From a checkpoint of a small transformer trained on Wikipedia.
Size: 15 layers, vocabulary 32000.
Architecture: untied embeddings, capped logits.
Training: a variant of Adam for these matrices, 6205 steps.
MLP neurons of a small language model. Each row is named by its layer, matrix (gate and up: input weights; down: output weights) and neuron, and shows model dimensions 128-223. Each number is 128 + 32 x the weight over its row's rms, rounded and kept within 0 to 255. A neuron's up and down rows have the sign that makes its largest values positive.
Before each neuron's rows, "fires in" lists the words (lower case) most often at its 100 highest values on Wikipedia text that the model never trained on; "fires before" lists the tokens most often just after its 100 highest values on Wikipedia text that the model never trained on.

fires in: "1", "0", "5", "9", "2", "8"
fires before: " |", " million", " m", "2", " in"
L4.gate656 [108 179 151 139  84  86 157 154 101 141 186 146  98 125 146 109 136 126 150 157 162 100 176 106 122 142 177  85 168 123 154 139 175  73 155 132 137 111 127 146 107 114 152  92 151 141 126 162 185 146  67 101 146 129 138 100 160 137 179 133 122 134 111 119 185 181 146 187 104  57  72 140 103 108 144 169 118 174 120 159 154  87 124 145 132 171  82 112 188 134  98 120 147 145 156 120]
L4.up656 [ 71 232 156 106 107 108 155 169 120 134 143 166  97 151 158 118 160 115 200  96 164  79 167 139 102 167 181 117 128 119 180 115 142 125 124 113 138  97 153 152 103 135 123 143 142 155 122 151 191  88  82 108 113 103 146 105 186 127 149 138 124 156  96 132 156 160  95 170  75 130 120 135 120 138 143 196 142 190 112 154 133 113 113 129 117 171  98 136 182 105  94 114 148 139 170 137]
L4.down656 [ 48 164 223 126  66 129 148 195  94 162 137 171  96 128 122  94 175 168 160 117 167 126 142 152  89 159 185 142 107 131 150 177 121  65 130  96 163 176 137 141 116 118 153 147 119 143 114 154 133  44 110 113  91 105 120 116 180 126 142 122  61 112 120  92 149 149 125 125  94 128 149 162 148 137 192 175 131 136 120 158 120 100 129 138 114 191 108 123 161 122 165  91 190 179 190 129]

fires in: "it"
fires before: " was", " is", "'", " has", " also"
L4.gate628 [124 144 104 185 122 167 166 180 139  62 134 137  77 130 114 141 174 116 164 163 148  90 157 157 162 117  36 124 145  88  91 160 135 123  93 142 126  71 119 118 128 137 171 201 180 142 124 170  96 148 144  99 104 132  97  50 118 144 115  66  64  95 140 128 141 148 216 183 118  96 143 104 137 136 120  95 135 115  74 136 115 176 128 157 149 119 107 137  94 156 129 115 111 140 111 129]
L4.up628 [150 171  92 155 137 106 202 120 172  92 108 135 160 180 170 128 140 122  69  96 111 131 174 107 157 175 103  95 145 158  49 116 129 109 117 166 118 112  85  82 123 152 125 156 151  60 172 119 114 111 168 148 118  83 137 131 168 132  98 156 117 147 110 151 103 143 110 131 118 140 130 152 144 111 112 129 155  75 136 151  96 158 172 161 164 100 144  92 132 156 182 104  85 174 134 129]
L4.down628 [125 158  86 200  94 115 178 110 169 120 126 130 178 159 145 113 179 140  95  82 133 138 174 164 160 154 142 136 135 170  58 142 116 180  78 138 105 146  82  87  74 131  73 117 143 107 123 134 107 137 136 158  79  87 139 153 156 143 160 117  62 186 122 165 150 126 184 104 119 155  65 158 138  77 108 133 145  78  90 185 120 118 137  99 146 144 166 131 144  83 162  64 111 138 174 122]

fires in: "within", "following", "according", "during", "prior", "at"
fires before: " the", " to", " his"
L4.gate324 [171 110 113 137 101 119 149 188  68  72 151  88 171 128  84 132  51 148 155 130 121 129 107 100 112 164 134 133  85 138 139 119 152  91 132  80 154 123 155 163 199 155 153 152 107 123 113 132 126 109  89 127 107 160 122 177 127 116 143 174  66 147 157 105 127 116 143 123 128  78 148  92  77 153 146  75 104 110  64 135 101 160 166 111 134  80 115 116 147 158  90  87 104 110 137 128]
L4.up324 [120 114 124 144 155 122 115 135 189 161 103 160 107 143 112 132 114 134  57 133 185 142 186 136 138  98 177 113 151 117 148 151 145 138 125 128 166  90 155 140 133 131  67  89 149  92 139  99 155  79 111 144 106 112 201  95 164 140 117 100 156 127  84 128 137 117 156 142 132 124  91 115 111 117 144  68 123  64 143 131 139 152 157  78 146 136 160  71 143 166 119 209 144 111  67 146]
L4.down324 [154 159 119 113 150 141 156 139 155 172 138 136  98 117 145 146 119 147  96 154 190 108 135  89 124  97 149 110 145 136 162 145 173 118 117 122 139 140 131 133 136 142  93  76 117 125 117  92  91  98 132 153 151  78 147 111 124 156 110 137 190 106  75  96 142 131 111  82 125  96 131  99 171 155  98 101 125 131  96 107 156 150 130 103 141 104 170 112 169 139 126 161 110 124  96 143]

fires in: "such", "based", "similar"
fires before: " as", " to", " on"
L3.gate256 [140 157 147 119 116 114  98 142 148 100 157 163  99 163  86 152 119 127  96 115 152 203 149 105 124 178 130  95  60 148 111 122 129 165 137  96 116 118 144  37  74 139  87  95 117 107 107  82 151 133 151 132  90 169 142 133 149 126 127 100 142  87 150 208 142 112  75 169 150 160 129 162  82  92 148 137 156 108 151 153 146 147 121 109  97 134 184 120  80 184 116 144  57 102 114 125]
L3.up256 [150 145  77 158 112 124 150 189 163 126 141 124 116 161 135 173 171 172 113 147 105 105  95 153 120 130 128 137 161 110  40  92 110 114 140 168 172  74 180 140 117 129 158 157 191  28 156 125 102 138 162 162 139  82 144 106 101 141 182 123 109 111 144 111 139 208 114 141 188 115 145 120 156 129 128  57 139 135 152 157  91 187 165 169 174 104 131 106 116 168 107 139 116 165  95 119]
L3.down256 [151 142 136 145  99 128  79 165 161 110 122 180  87 146  94 130 133 127  73 122 172 158  91 139 144 180 107 124 121 144 119 126 127 168 138 112 124 149 147  76  44 136 122 142 141  61 100 111 136 124 137 141  55 137 141 114 178 111 146  88 124 107 140 180 157 115  87 214 132 188 138 127 124 123 163 134 146  92 140 164 125 158 122 139 140 153 165 156  78 191 131 134  67  87 107 123]

fires in: "such", "same", "prior", "except"
fires before: " as", " to"
L3.gate744 [ 74  56 130 146 151 101 145 104 200 191 144 145 110 174 164 125  78 139  34 142  90 129 114 127 121  83 131 130  94  76 132 119 117 105 167  98 100 104 176 114 149 146 143 127 131 168 104 142 124 101 145 154 133 101 142 156 120 136 122 117 111 121 120 185 134 143 142 160  81  71 111  73 128 109 129  63 169  57  96 114 136 154 166  92 122 124 170 129  75 167 103 187 134 111 113 152]
L3.up744 [102 164 107  97 114 107 147  97  80 105 139 126  96 154 124 167 143 161 111 118 163 163 162 128 140 138 136 120 114 103 125  88 157  85 145  36 162  64 153 119 131 119 120  74 150  78 127 137 149 160 135 158 133 151 153 120 102 111 137 109  64  74 124 110 102 114 132 137 169 118  98 133 100 163 114 129  76 155 131 124 136 132 125 180 126 143  28 173 136 125  84  81 150 103 140 106]
L3.down744 [100 153 126 147 102 122 150 119 125 150 101 130 117 180 129 219 162 123  92 158 180 151  93 139 105 141 108 106 102 102 154 162 180 112 161  50 154 131 165 113  95 184  99 154 121 122  66 142 147 135 143 186 160 107 147 138 139 144 126 138  63  75 112 144 155 109 137 148 150 150  78 123 133 113 155  77 126 127 154 128 136 183 137 159 152 116 113 165 114 104 114 130 161 162 107 160]

fires in: "as", "and"
fires before: " well", " a", " the", " of", " part", " an"
L12.gate424 [ 69 143 133 179 107  94 106  73  56 100 131 143 153 115 193 136  82 169 129 167 106  83 106  93 136 153 142 119  82 122 147 118 101 107  84 111  73 141  79 137  45 157 123 166 126 120 110 178 124 172  76 115  98 152 135 149 128 127 106  93 159  97 162 118 104 138 104 161 142  94 148 167 151 139 159 154 131 125 146  55 133 104 130  77 146 120  55 148 139 120 139 144 130 215 120 117]
L12.up424 [ 76  88 155  99 105 150 111 104  93 119 169  73 108  84 124 109 169  98 180 168 140 122 119 110 107 172 184 151  93 133 133 116 113 123  94 121  95  93 117  92  66 126 136 181 151 102 118 164 112 140 130  84  90  68  95  87 119 175 129 169 114 103 165  65  88 135 124 173 135  92 147 169 121 151 107 107 111 145  87 171 102 138  41 138 155  85 131 132 142 143 150 131 115 129 138  99]
L12.down424 [143  96 119 177 118  93 135 142 154 141 150 132 146 171 118  75 152 145  99 139 104 153 105 118 143  71 121 129 154 160 130  87 175 180 119 125 187 137 137 148 129 165 133 100  99 155 137  98 140 118 120 100 139 122 124 185  59 101 152 115 162  82 116 150 136 184 127 130 121 161 166  29 132 144 120 156 153 129  89 133 174 138 207 166  94 135 129 151 141 129 151  88 158 121  99 132]

fires in: "30", "20", "19", "25", "18", "24"
fires before: " |", ";", "100"
L4.gate322 [102 149 121 114 121 109 180 180 176 107 149  65 117 135 187  91 143 129 203  81 116 127 154 153 112 151 155 103 134 134 120 137 141  83 121 125  60  70 103 113 123 127 125 187 165 113 116 143 176 143 103  89 142 187 122  75  79 176 151 136 116  64 164 130 115 199 133 184  75  48 160 158 169 159  89  87 168 106 112 122 141 174 103 172  97 107 110  86  65 136 173 133  83 153 125 102]
L4.up322 [ 65 184 153 111 173  99 132 207 175 115 126 133 192  62 136 122 204  98 146 105 163 147 129 148 102 166 131 128 154 145  84 151 112 127 131 138  15  90 138 120 124  80  74 117 185 213 126  65 170 142 130 102 150 168  94 128  92 130 118 147 112  79 160 137 128 168 154 147  99 138 137  99 131 133 137  97 196  64 140 133 172 141 147 109  95 107 101 140 111 142 183 135  48 149 125  73]
L4.down322 [ 87 146 189 109 141  34 142 163 166  99  92 132 125 104  97  85 176 102 117 144 167 153 149 102 143 131 155  57 105 114  67 161 144 112 147 121  25 145 112 129 119 102 143 141  99 175 125 101 139 135 190 153 203 100 112 177 125 142 158 125  74  98 139 128 145 130 130 115 113 133 142 104 140 112 125  87 140 104 205 144 186  82 157 126 123  95 125 189 180 118 166 114  91 148 104 106]

fires in: "such", "similar", "other", "known", "notable"
fires before: " as", " to"
L3.gate706 [165 129 130 198 106  61 156 119 154 153 137 135  82 161  93 128 140 173 102 166  99 125 149 149 194 125 125 143  76 157 137 113 126 200  99 137 166 155  99 128  63  82 113  93 162 165 118 155 132 183 130 151 104 109 178 107 107 136 108 100 172 137  76 161 138 170 102 170 195 149  99 150 140  85 142  92 158  95  81 150 105 173  70 141 138 152 115 131 119 198 169 144 191 187 143 134]
L3.up706 [121 117 141 170 124 102 125 100 172 104 149 129 119 161  91 128  98 123  84 173 102 103 130 124 203 150  80  98 114 176 126  85 129 161 141 130 118 138 131 150  76 115 158 105 217 191 129 134 148 124 134 139 151 148 128  81  78 176 163  91 164 135 102 146 172 133 144 158 152 129  75 115 122 116 155  74 137 143  84 160 102 184  95  99 171 140  82 175 146 163 142 130 141 123 165 113]
L3.down706 [167 130 114 200 108 107 114 145 150 157 106 129  43 143 123 157 177 136 100 155 134 121  77 110 159 108  57  78 120 187 149 170 128 156  51 175 123 129 120 125  78  89 118  73 111 156  87 168 113 137  93 155 132  95 161  90  95  78 133 143 168  96 122 103 140 179 142 154 139 212  99 138 153 110 134 115 149 124 119 153 116 211  87 128 125 114 150 146  90 145 161 146 165 167 101 166]

fires in: "out", "as", "revealed", "announced", "said", "saying"
fires before: " that", " the", " to", " it", ",", " \""
L11.gate412 [ 61 103 147 139 132 137 128 163 123 181 109 155 118  93 175 134 143 155 158 164 162 148 110  96 168 106 153  74 119 198 137  82 130 109 125 117 104 144 101 161 100 102 110 121  36 175  70  85 122 104 160 115 109 126 157 172  93 194  97 133  97  78  97 153 105 108  94  63 139 135 151  76 103 152 105 189 163 139 117  71  75 200  88  66 107  90  79 174 174 110 155 118 109 104 164 135]
L11.up412 [132 140 141 122 183 171 161 145 138 140 183 117 126 221 153  85 133 156 146 121 126 168 158 133  96 127 160 131 164 124 153 113 159  98 131 119  89 121  92 107 159 136 139 144 121  81 136 163 133  94  79 156 117 167 138 120 132  87 101 167 134 122 168 159  76 165 104  95 119 120 164 109 138  93  67 135 112 115 155 161 189 199  78 113  75 121 146 115 138 127 134 140  77 103 116 121]
L11.down412 [157 159  71 169 132 130 105  98 141 161  82 129 124  89  87 170  93 115 133 110 188 132 115 116 152 143 126 135 132 149 136  96 122 126 170  76 112 122 129 109 137  60  92 142 167 158 127 151 157 159 173 148  59  93 126 150  87 153 141 105 132 166 131 107 175  99 182 161 156 126 188 128 138 118 160  83 184 123 135 129  60 172 158 109 150 114 103 128  93 123 145 138 160 191 185 177]

fires in: "to", "with", "of", "on", "by", "and"
fires before: " the", " a"
L11.gate311 [110  81  96 118 102 106 120 115  87 127 131 116 143 126 131 144  46 160 125  96 128 127 145 101 154 126 136 212 143 126 119 179 118 120 131  84 154  90 106 124 126 139  93 157 104 116 178 153  96  97  79 131 117 146 143 145  79 160 148 193 181 181 161 153 111  77  93 207 184 145 171 114 156 122 130 114 115 129  91 128 148 118 161  86 109 137 119  63  82 126 122 152 145 144 122  84]
L11.up311 [145 149 111 110 100 105 107 127  79 123 151 165  98 123 148 108  88 101  85  93 168  95 133  98  91 175  33 150 163  72 104 168 115 154 139 152 120  94 119 146 154 127 146 100 130 111 127  98  82 125 109 170 106 102 140 123  59 112 130 101 166 163 110 144 146 169 126 165  72 134 139 141 120  99 139  50 144 127 124 145 142 136 119 150 111 150 144  93  83 197 124 121  86 153 119  70]
L11.down311 [177  82 154  96  84 149 126 130 179  95 103 152 154 109 135 191 178 125 217 101 122 149 127 146 152 164 129 209 103 141 118 158 174 103 156  92 128  95  68 156 149 119 171 124 138 157 170 145 126 122 133 142 136 161  91 171 120 143 149 164 200 101  94 148  34 125 178  79 129 163 143 108 169 154  61 144 173 113 111 115 137 111 163 103 126 117 151 136 169 122 122 157 119 126 117 170]

fires in: "hold", "votes", "2", "df", "4"
fires before: " |"
L4.gate234 [117 105 155 141 120 118 104  90 125 105 120 106 114 178 101 139 104  74 234 153 118 124 165 122 194 102  92 137 106  80 119 153 126 147  86 124 139  84  87 156 113 142 129 149 101  93 117  89  93 156  71 135 146 156 104 101 130 143 129 106  98  98 136 111 109 150 101  97 138 121 129  87 138  94 117 148  99 125 155  88  53 120  86 113 180 147  59 158 153 166 125 108 117 125  97 117]
L4.up234 [107 134 122 141 147 157 154 127  48 113 134 147   1 123 136 163  56  57 129  94  88  62 135 121 162  86  95 106 119  91 102 167 140 109 135  91 138 107 106 206 159 146 171 198 145  81 171  91  89 125 103 148 153  96 201 144 157 129 109 121 136 126 159 117 137  87 106 173 133 133 127  95 101 136  94 115  80 146 154 110 139 138 102 111 160  71 140 101 139 153 124 166 112 176  91 110]
L4.down234 [141 122 180 138 113 154  97 126 173 107 123 138 168 113 101 133  97  90 176 138  81 131 155  92 195  70 138 165 118 130 103 158  67 165  56 117 120 133 120 115 114  79 110 158 149 126 126  99  99 120 115 159 126 135  81 122  95 167 121 141  95 129 155 120 131 148  86  67 100  88 102  84 172 105 111 165 139 158 156 110 110 118 122 149 146 183  99 147 126 146 144  95 157 179 131 132]

fires in: "hold", "10", "8", "15", "total", "12"
fires before: " |", ";", "–4", "–6", "–5", ":"
L6.gate471 [172 122 142 179 124 154 130 105 108  87 118 107 133  84  80 168 166 166 168  66 140 104 165 161 149 165 158  97 174 108 173 135 188  88 150  96 112 129 113 158 179 144 112 148 178  74 133 143  65  94 142  92 150 145 140 123  61 168 158 140 139 126 111 128 100 189 123 118  68  91 104  65 150 153 118  89 114 154 122 114  87 116 149 179 108 109 133  94  97 156 128 130 135 123 152 146]
L6.up471 [152 153  80 105  73  75 175  64 156  77 137 123 109 162 114 110 141 176 163 142 106 108  89  92  85 116 134 102 115 154 116 135 101 123 123 133 142 109 120 133  88  65 178 111 112  82 120 115 124 198 152 113 164  69 206 195  99 101 148 169 103 147 119 121 104 126 101 121 141  43 113 112 129 193 155 144 165 151 120 104 140  72 145 118 186 107 147 162  92 163 171 113 123 186  94 131]
L6.down471 [107 145  89 142 102 105 162  74 170  82  94 133 137  76 111 133 165 148 142  88 113 108  97 109 144 114 115 123 103 111 108 103 137  65 109 163 161 117 107 143 121 121 196 126 109 132  92 135  81 220  92 126 149  98 185 131 154 159 187 157 138 101 123 144 163 113 117 127 159  91 138 163 177 161 102 157 112 104  95 144 100  69 172 150 191 165 122 131 105 142 131 143 130 129 147 104]

fires in: "such", "known", "they", "out", "it"
fires before: " as", " to", " that", " is"
L11.gate124 [126 125 102 118 130 108  98 136 109 117 143 148 131 116  46 124 104 172  52 173 106 136 100 155 154 140 136 178 118 119  87 160 137 103 122  68 128 196  83 170 140 135 110 170 123 128  71 117 111 150  97 177 124 148 162  93 102 124 152 165  76  96 145 162 172 107 136 153 140 126  39  89 145 123 135 102 171 125 202 132 115 151 131 135 185  72  82 113 172 127 124 141 145  40 128 172]
L11.up124 [167 192 118 140 117 120 118 145 182 147 140 148 103 169  97 124 116 125 151  83  89 164 134 154 130 121 144 102 117  88 119  88 130 132 107 136 100 120 130 105 186 104 136 193 155 114  80 107 137 133  95 118  63 118 132 130 138  72 168 200  66 152 126 136  37 189 122 131 109 129  79 159 218 143 102 162 156  98 106 124 162 189 146 129 100  87 115 183  83 120 149 159 144 136  91 156]
L11.down124 [ 92 181 121 155  98 129 144 124 140 130 128  70 114 125 109 115 107 117  97 112 145 135 189 159 154 122 129 126  82 189 119  65  87 100 120 106 121 115 139 213 123  83  61 113 140 108 126 153 131 185 127 132  89 101 154  86 140 118 146 151 138 150  94 112 134 236 155 139 133 124 123 136 123 140 137 148 145 112 144 150 100 155 172 117  91 124  88 209  74  88 144 118 169 119 199 141]

fires in: "it"
fires before: " was", " is", " also"
L11.gate19 [130 162  76 120 168 142 138 120  98 117 124 140  80 106 158 178 131 180 117 135 105 151 123 131 134 143  61  69  87 184 158 113 114 118 108 146 112 127 126 118 133 152  97  97  90  70  88 123 137 147 159 131 122 111  79  82 139 129 131 141  70  95 125  99 117 150 136 153 121 103  53 116 175 128 122  62 151 120 154 152  52 141 125 152 164  96 146 164 103  88 174 156 127 145 149 128]
L11.up19 [122 148  79 115 156 100 164 149 161 147 131 178 123 147  84 145 109 104  94 154  63 153  95 135 141 121 120 125  74 104  82 136 138 101 143 132 136  98 181 111 130 139  93  37 121 109 100  74 141 147 192 119 181  81 101 139 167 105 135  69 107 118 102 130 120 127 130 136 169 113  93  82 101 125 102 130  82 102 123 147 102 168  76 135 107 107 153 172  80 129 110 125 153  89 200  59]
L11.down19 [ 89  91 142 143 180 113 170 102 162  82  92 140 158 110 207 103 176 123 120  93 127 137  94 114 192 110 159 108 149 144  76 127 131 127 139 135 109 116 124 105 133 187 186 143 127 156 126  90 122 160  68 114 132 121 133 168 143  89 131 118 101 151 104 122 113 143 132 157 167 129 168 118 125 127 130 144 134 120 178 118 161 163 144 146 148  85  78 198 238 103  93 136 199 106  59 123]

fires in: "19", "17", "20", "16", "15", "18"
fires before: " |", ";"
L4.gate396 [169 176 167 142 105 138 133 145 145 161 162 108 131 145 176 136 170  63 217 132 132  70 143 108 159 106 140  98 124 161 121 128 156  81 132 128  78  99  90 166  82 130  98 137 153 136 118 126 137 135  94 110 145 128 121 119 122 124 126 132  85  84 163 103 173 134 123 117 119 120 141  79 141 137 134 124  98  98 161 114 140  84 135 174  95 157 131 131 125 114 114 102 117 126  90 143]
L4.up396 [ 71 150 112  94  83  97 149 116 205 153 107 100 192 116  88 118 102  91 138 112 170  72  87 176 110 168 153 131 167 119  97 138 136  92  96 133 130 119 124 193 107 114  86 136 107  60 132 163 126  99 135 101 175  65  87 135 101 132 111 113 143 164 114 144  77 117 126 142  62 127 137  67 152 216 124  89 161 143 141  87 160  79 182 151 137 119 163 144 116 151 143 140  87  91 123 158]
L4.down396 [ 66 160 143 196  79 104 185 186 135  96 101 111 132  97 133 129 138 130 109  83 176 119 106 132 154 124 120 116 124 123 151 121 233 105  72 102 100 105 139 154 101 145 111 172 110 123 101  99  82  98 123 156 111 106 135 133  85 150 100  99 161 143 135 114 148 124 120 103 146  99  73 133 153 149  96 101  97  79 178 123 141  93 123 132 159  83 135 112 159 125 135 116 169 118  86 137]

fires in: "such", "according", "hard", "nominated", "referred", "due"
fires before: " as", " to", " |"
L3.gate222 [130 136 148 126 135 141 175 147 145 103 128 132  85 133 169  79 127 132 141 158 144 155 102  82 159 112 135 146 107 110 114 151 136 104 138 171 173  87 101 115  98 146 155 144 125 149 103  81 149 168  81 118 124 147 171 140 121 156 164 158 154 150 129 175  88 153 131 103 108 126  89 128 122 111 185  81 130 106 117 121 128 110 145 114 164 122 115 113 100 147 119 159 144 169 118 110]
L3.up222 [ 99 124 110 164 147  92  73 172 131 131 114 125  63 105 140 122 143 121  94  98 158 190  98 104 148  69 165 144 186 148 126 128 105 150 163 163 137  97 128 141 105 117 141  90 131 145 132 132 123 130  91 113  84 157 181 122 119 159 167 133 115 102  97 182 158 140 115 168  84 119 125 150 126 149 143 107 169 149  75 118 124 151  57 116 155  89 176 100 115 246 129 145 158 156 181 110]
L3.down222 [152 115 132 163 154 114  55 150 140 160 115 151  63 115 135 117 109 111 106 111 193 165  93 138 144  91 180  87 200 152 121 146  78 138 108 152 146 127 116 167 135 112 118  97 131 161 128 148  86 117  47 116  52 159 108  92 115 115 178 137 119  99 116 163 145  95 155 197 116 179 152 193 119 127 150 109 139 119 116 108 163 190  86 105 147  93 148 126 130 209 128 127 165 151 130 139]

fires in: "of", "in"
fires before: " the", " a"
L11.gate568 [158 121 134 150 119 109 218 119 170  96 147 124 159 114  67 171 104  67  89 153 163 162  90  88 138 141 157 140 133 112 147 121  87  82 107 134 158 113  81 103 143 136 104 140  67 130 135 202 119 174 102 200 137 128 146 120  53 170 133 148 172  96 157 121 170 123 117 175 123 133  68 125 172 133  82 129 142 114 170 149 138  70 138 100 166 204 145 118 206 118 145 124  98 110 132 133]
L11.up568 [ 78 119  79  80 127 163 178 194 104 134 161 127 143 185 105 120 146 197 134 124 137 149  79  46 130 130 107 126 140 114 140  72 133  86 143  96 214 159 129  79 196 187  64 165 118 132 180 149 107 129 157  89 105 136 155 189 132 197 125  99  69 114 135 119 114 124 157  79 129 144  88  87 102 156 115  70 109 108 153 139 186 112 108 162 164 134  93 123 140 123 132  94 125  50 119 192]
L11.down568 [109 176 146 150 146 166 153 171  85 107  51 152 115 158 131 156 192 139 159 167 175 127  99  76 169 127 149 184  83 143 129 161 106 128 135  87 119 101 126 131 136 141 150 155 106  86 139 138 116 125  93 148  95 172  81 112 138 146 119 141 133  64 129 123 157 198 119 129 123 175 108 120  84 139  84 108 156 168  92  64 139  80 124  76 168 134 108  77 192 127 118 121 100 121 113 147]

fires in: "however", "well", "result", "except"
fires before: ",", " as", " of", " for", " |"
L4.gate1085 [184 174 151 143 131 113 146 151 165  83 137 151  64 177 103 169 105 155 105 101 118 149 126 137 151 130 200  94 110 147 132 150 173 137 144 163 146 134 119 194 189 124 106 111 124 127 112 162 207 152 157 159 189  95 181 184 150 124  71 161 115  73  59  74 137  98 161 128 181 103  85 153 143 179 122 157 144 124  61 203  93 147  97 154 127 119 133 104 107  96 102 122  77 181 143 129]
L4.up1085 [ 86  52  96 156 135 101 153 133 167 153 161 119 108 158 120 118 144 106 134 140  81 112 118 151 120  84  68 148 130 114 130  88 113  81 107 120 120  47 150  70 151 141 164 179 130 136 143 108 100 137  97 145 129 114 154  70 137 126 105 128 107 111 133 189 140 181 133 162 129 136 143 158  86 100 157  60  88 108 146  98 174 148 124 152 116 118 121  55 100 100  79 107 147 129  73 123]
L4.down1085 [169 148 118 140 137 136 116 137 127 103 114 167 106 158 155 218 121 145 157  73 154 126  77 141 149 162 159 113 132 137 185 109  92 129 109 167 149 130 126 158 143 151  59 102 134 117 104 154 152 130 137 206 129  86 148 204 179 172 111 158 105  84  90 132 127  94 114 140 164  85  87 150 124  90 129 175 172 169 107 160  68 143 115 186 158 136 159 148 155 139 110 159  99 172 136 157]

fires in: "of", "in", "on", "to"
fires before: " the", " a", " home"
L10.gate690 [ 89  88 154 153  97 158 145 121 145  52 133 129 138 141  70 164 111 101 158 170  89 157  69  85 137 190  72 144  83 157 148 125 154  97  79  83 109 136 118 131 123 110  71 128 166 138 135 124 150 164  95  60 143 197 140 168 179 209 141  98 150 106 117 117 169  93 145 117 138 133 116  53 120 155  90 149 117  49  78  90 122 116 116 103 193 184 138 111 177 122 161  58 139  80 199 132]
L10.up690 [143 102 144 108  58  83 126 123 107  88 104  84 156 135 129  99 109 163 140  96 182 168 144 151 159 172 128 100 217 130 112 192 109 101 119 127 100 107 138  89 137 147 147  92  99 165 163 159 182 120 137 140 109 109 117 100 145 169  95 168 167 119  93 169 139 150  96 132 142 136 119  92 114 157 147 136 105  97 172 178 144 166 134  99  97  97 130  62 233 105 123 109  68  75 110 105]
L10.down690 [135 111 231 127  66 150 127 144 105 122 102 121  91 151 143 173  76 135 174  70 121 118  84 102 107 141 133 164 151  97  30 201 130 152 128 173 162 109 102 124 157 127 157  93  86 169 137 137 121 193 132 113  88 111 110 165  56 106 175 114 176 129 120 144 106 162 156  79 120 132 141 164 105 108 131 194 207  89  71  95 132 103 107 163 122  73 118 124 175  95 147 166 158 128 117 136]

fires in: "home", "votes", "well", "looked"
fires before: " |", " as", " to", " runs"
L4.gate868 [ 94 160 110 161 163 144 147 116 147  89 170 126  96 140 102  92 170 117 141  95 104  75 124 113 155  59 105  97 112 128  88 157 160 119 158 150 173 118 111 161 138 191 129 165 130 158  93 103 166 121 135  62 170 122 178 128 167  78 123  99  56 145 169 140  77 132 131  81 117 101 133  98  86 147 150 113 118 130  99 131 136 157 160 126 147 127 123 102  94 120 125 117 163 147  85 109]
L4.up868 [125 154 120 119 132 157 123  97  93 140 188 185 118 171  32  25 134 134 162 151 105 102  97 152 134  74  83 104 111 119  98 162 167 139 147 114 180  74 137 162 115 138 100 159 127 188 118  75 119 127 101 158  48 136 106 174 146  85 150 160 131  83 120 120  83 141 100  95 187 114 128 185  97  97 181  66 144 163 145  70 109 141 147 152 111  93 104 150  98 186  99 156 115 215 123 112]
L4.down868 [149 139 176 130 130 177 138 137 164 153 118 189 115 112  76 121 150  90 122 128 159  71 122 110 158  61 161 130 119 140 124 202 119 138 142 151 153  94 102 124 145 121 104 146 124 124  93  89 100 135 127 141  63 118 132  76 121 121  75 180  92  98  83 125  79 133  80 108 136 140 104  96 113 135 166 122 177 135  95 121 132 135 164 128 115  49 142 137 174  77  95 126 153 148 126  65]

fires in: "df", "0", "1", "2", "3", "republican"
fires before: " |", ".", "by"
L4.gate321 [109 104 131 116 132 167 121 143 176 153 141 111  85 142  90 108 189  61 138 136  83  91  99 128 173 139 119 102 165 149 115 171 119  88 153 145 181 159 157  92  99 131 137 139 140 124  87 146 127  99 114 112 153 130  74 142 149 143 192 109 183 118 155  74 126 184 154 139 155  78 118 126 141  98 140 135 113 193 130 120 134  75 129 124 103 122  70 148 158 153 107 198 121 124  63 105]
L4.up321 [113 172 137 115 123 128 120 126 125  93 152 126  94  92 156 141 141 132 132  86 120  90  58  71 157 126 136 112 152  90 158  93 100  88 146 136 136 105 154 151 128 132 130 178 132 144  97 106 162  73  96 136 112  88 176 180 177  96  95  96 107 133 112 116  46 142 102 114  77 147 144 142 122 149 101 160  95 143 147  93 151  65  79 131 176 155  81 119 187 141 118 112 122 181  86 130]
L4.down321 [109 142 151 120 115  84  70 161 135 153 108 136 140 144 151  99 155 156 135 110 112 134  71 138 123 160  73 108 161 124 150 137 157 102  86  85 149 135 142 145 156  82  98 153 153 152  79 129 171  69 116 138  80 138 131 175 163  94  97 167 119 111 121 125  98 102  71  81 100 161 128 197 115 101  73 168 104  75 178  88  85 125 122  95  56  86  91 130 142 120 106 157 152 223 148 150]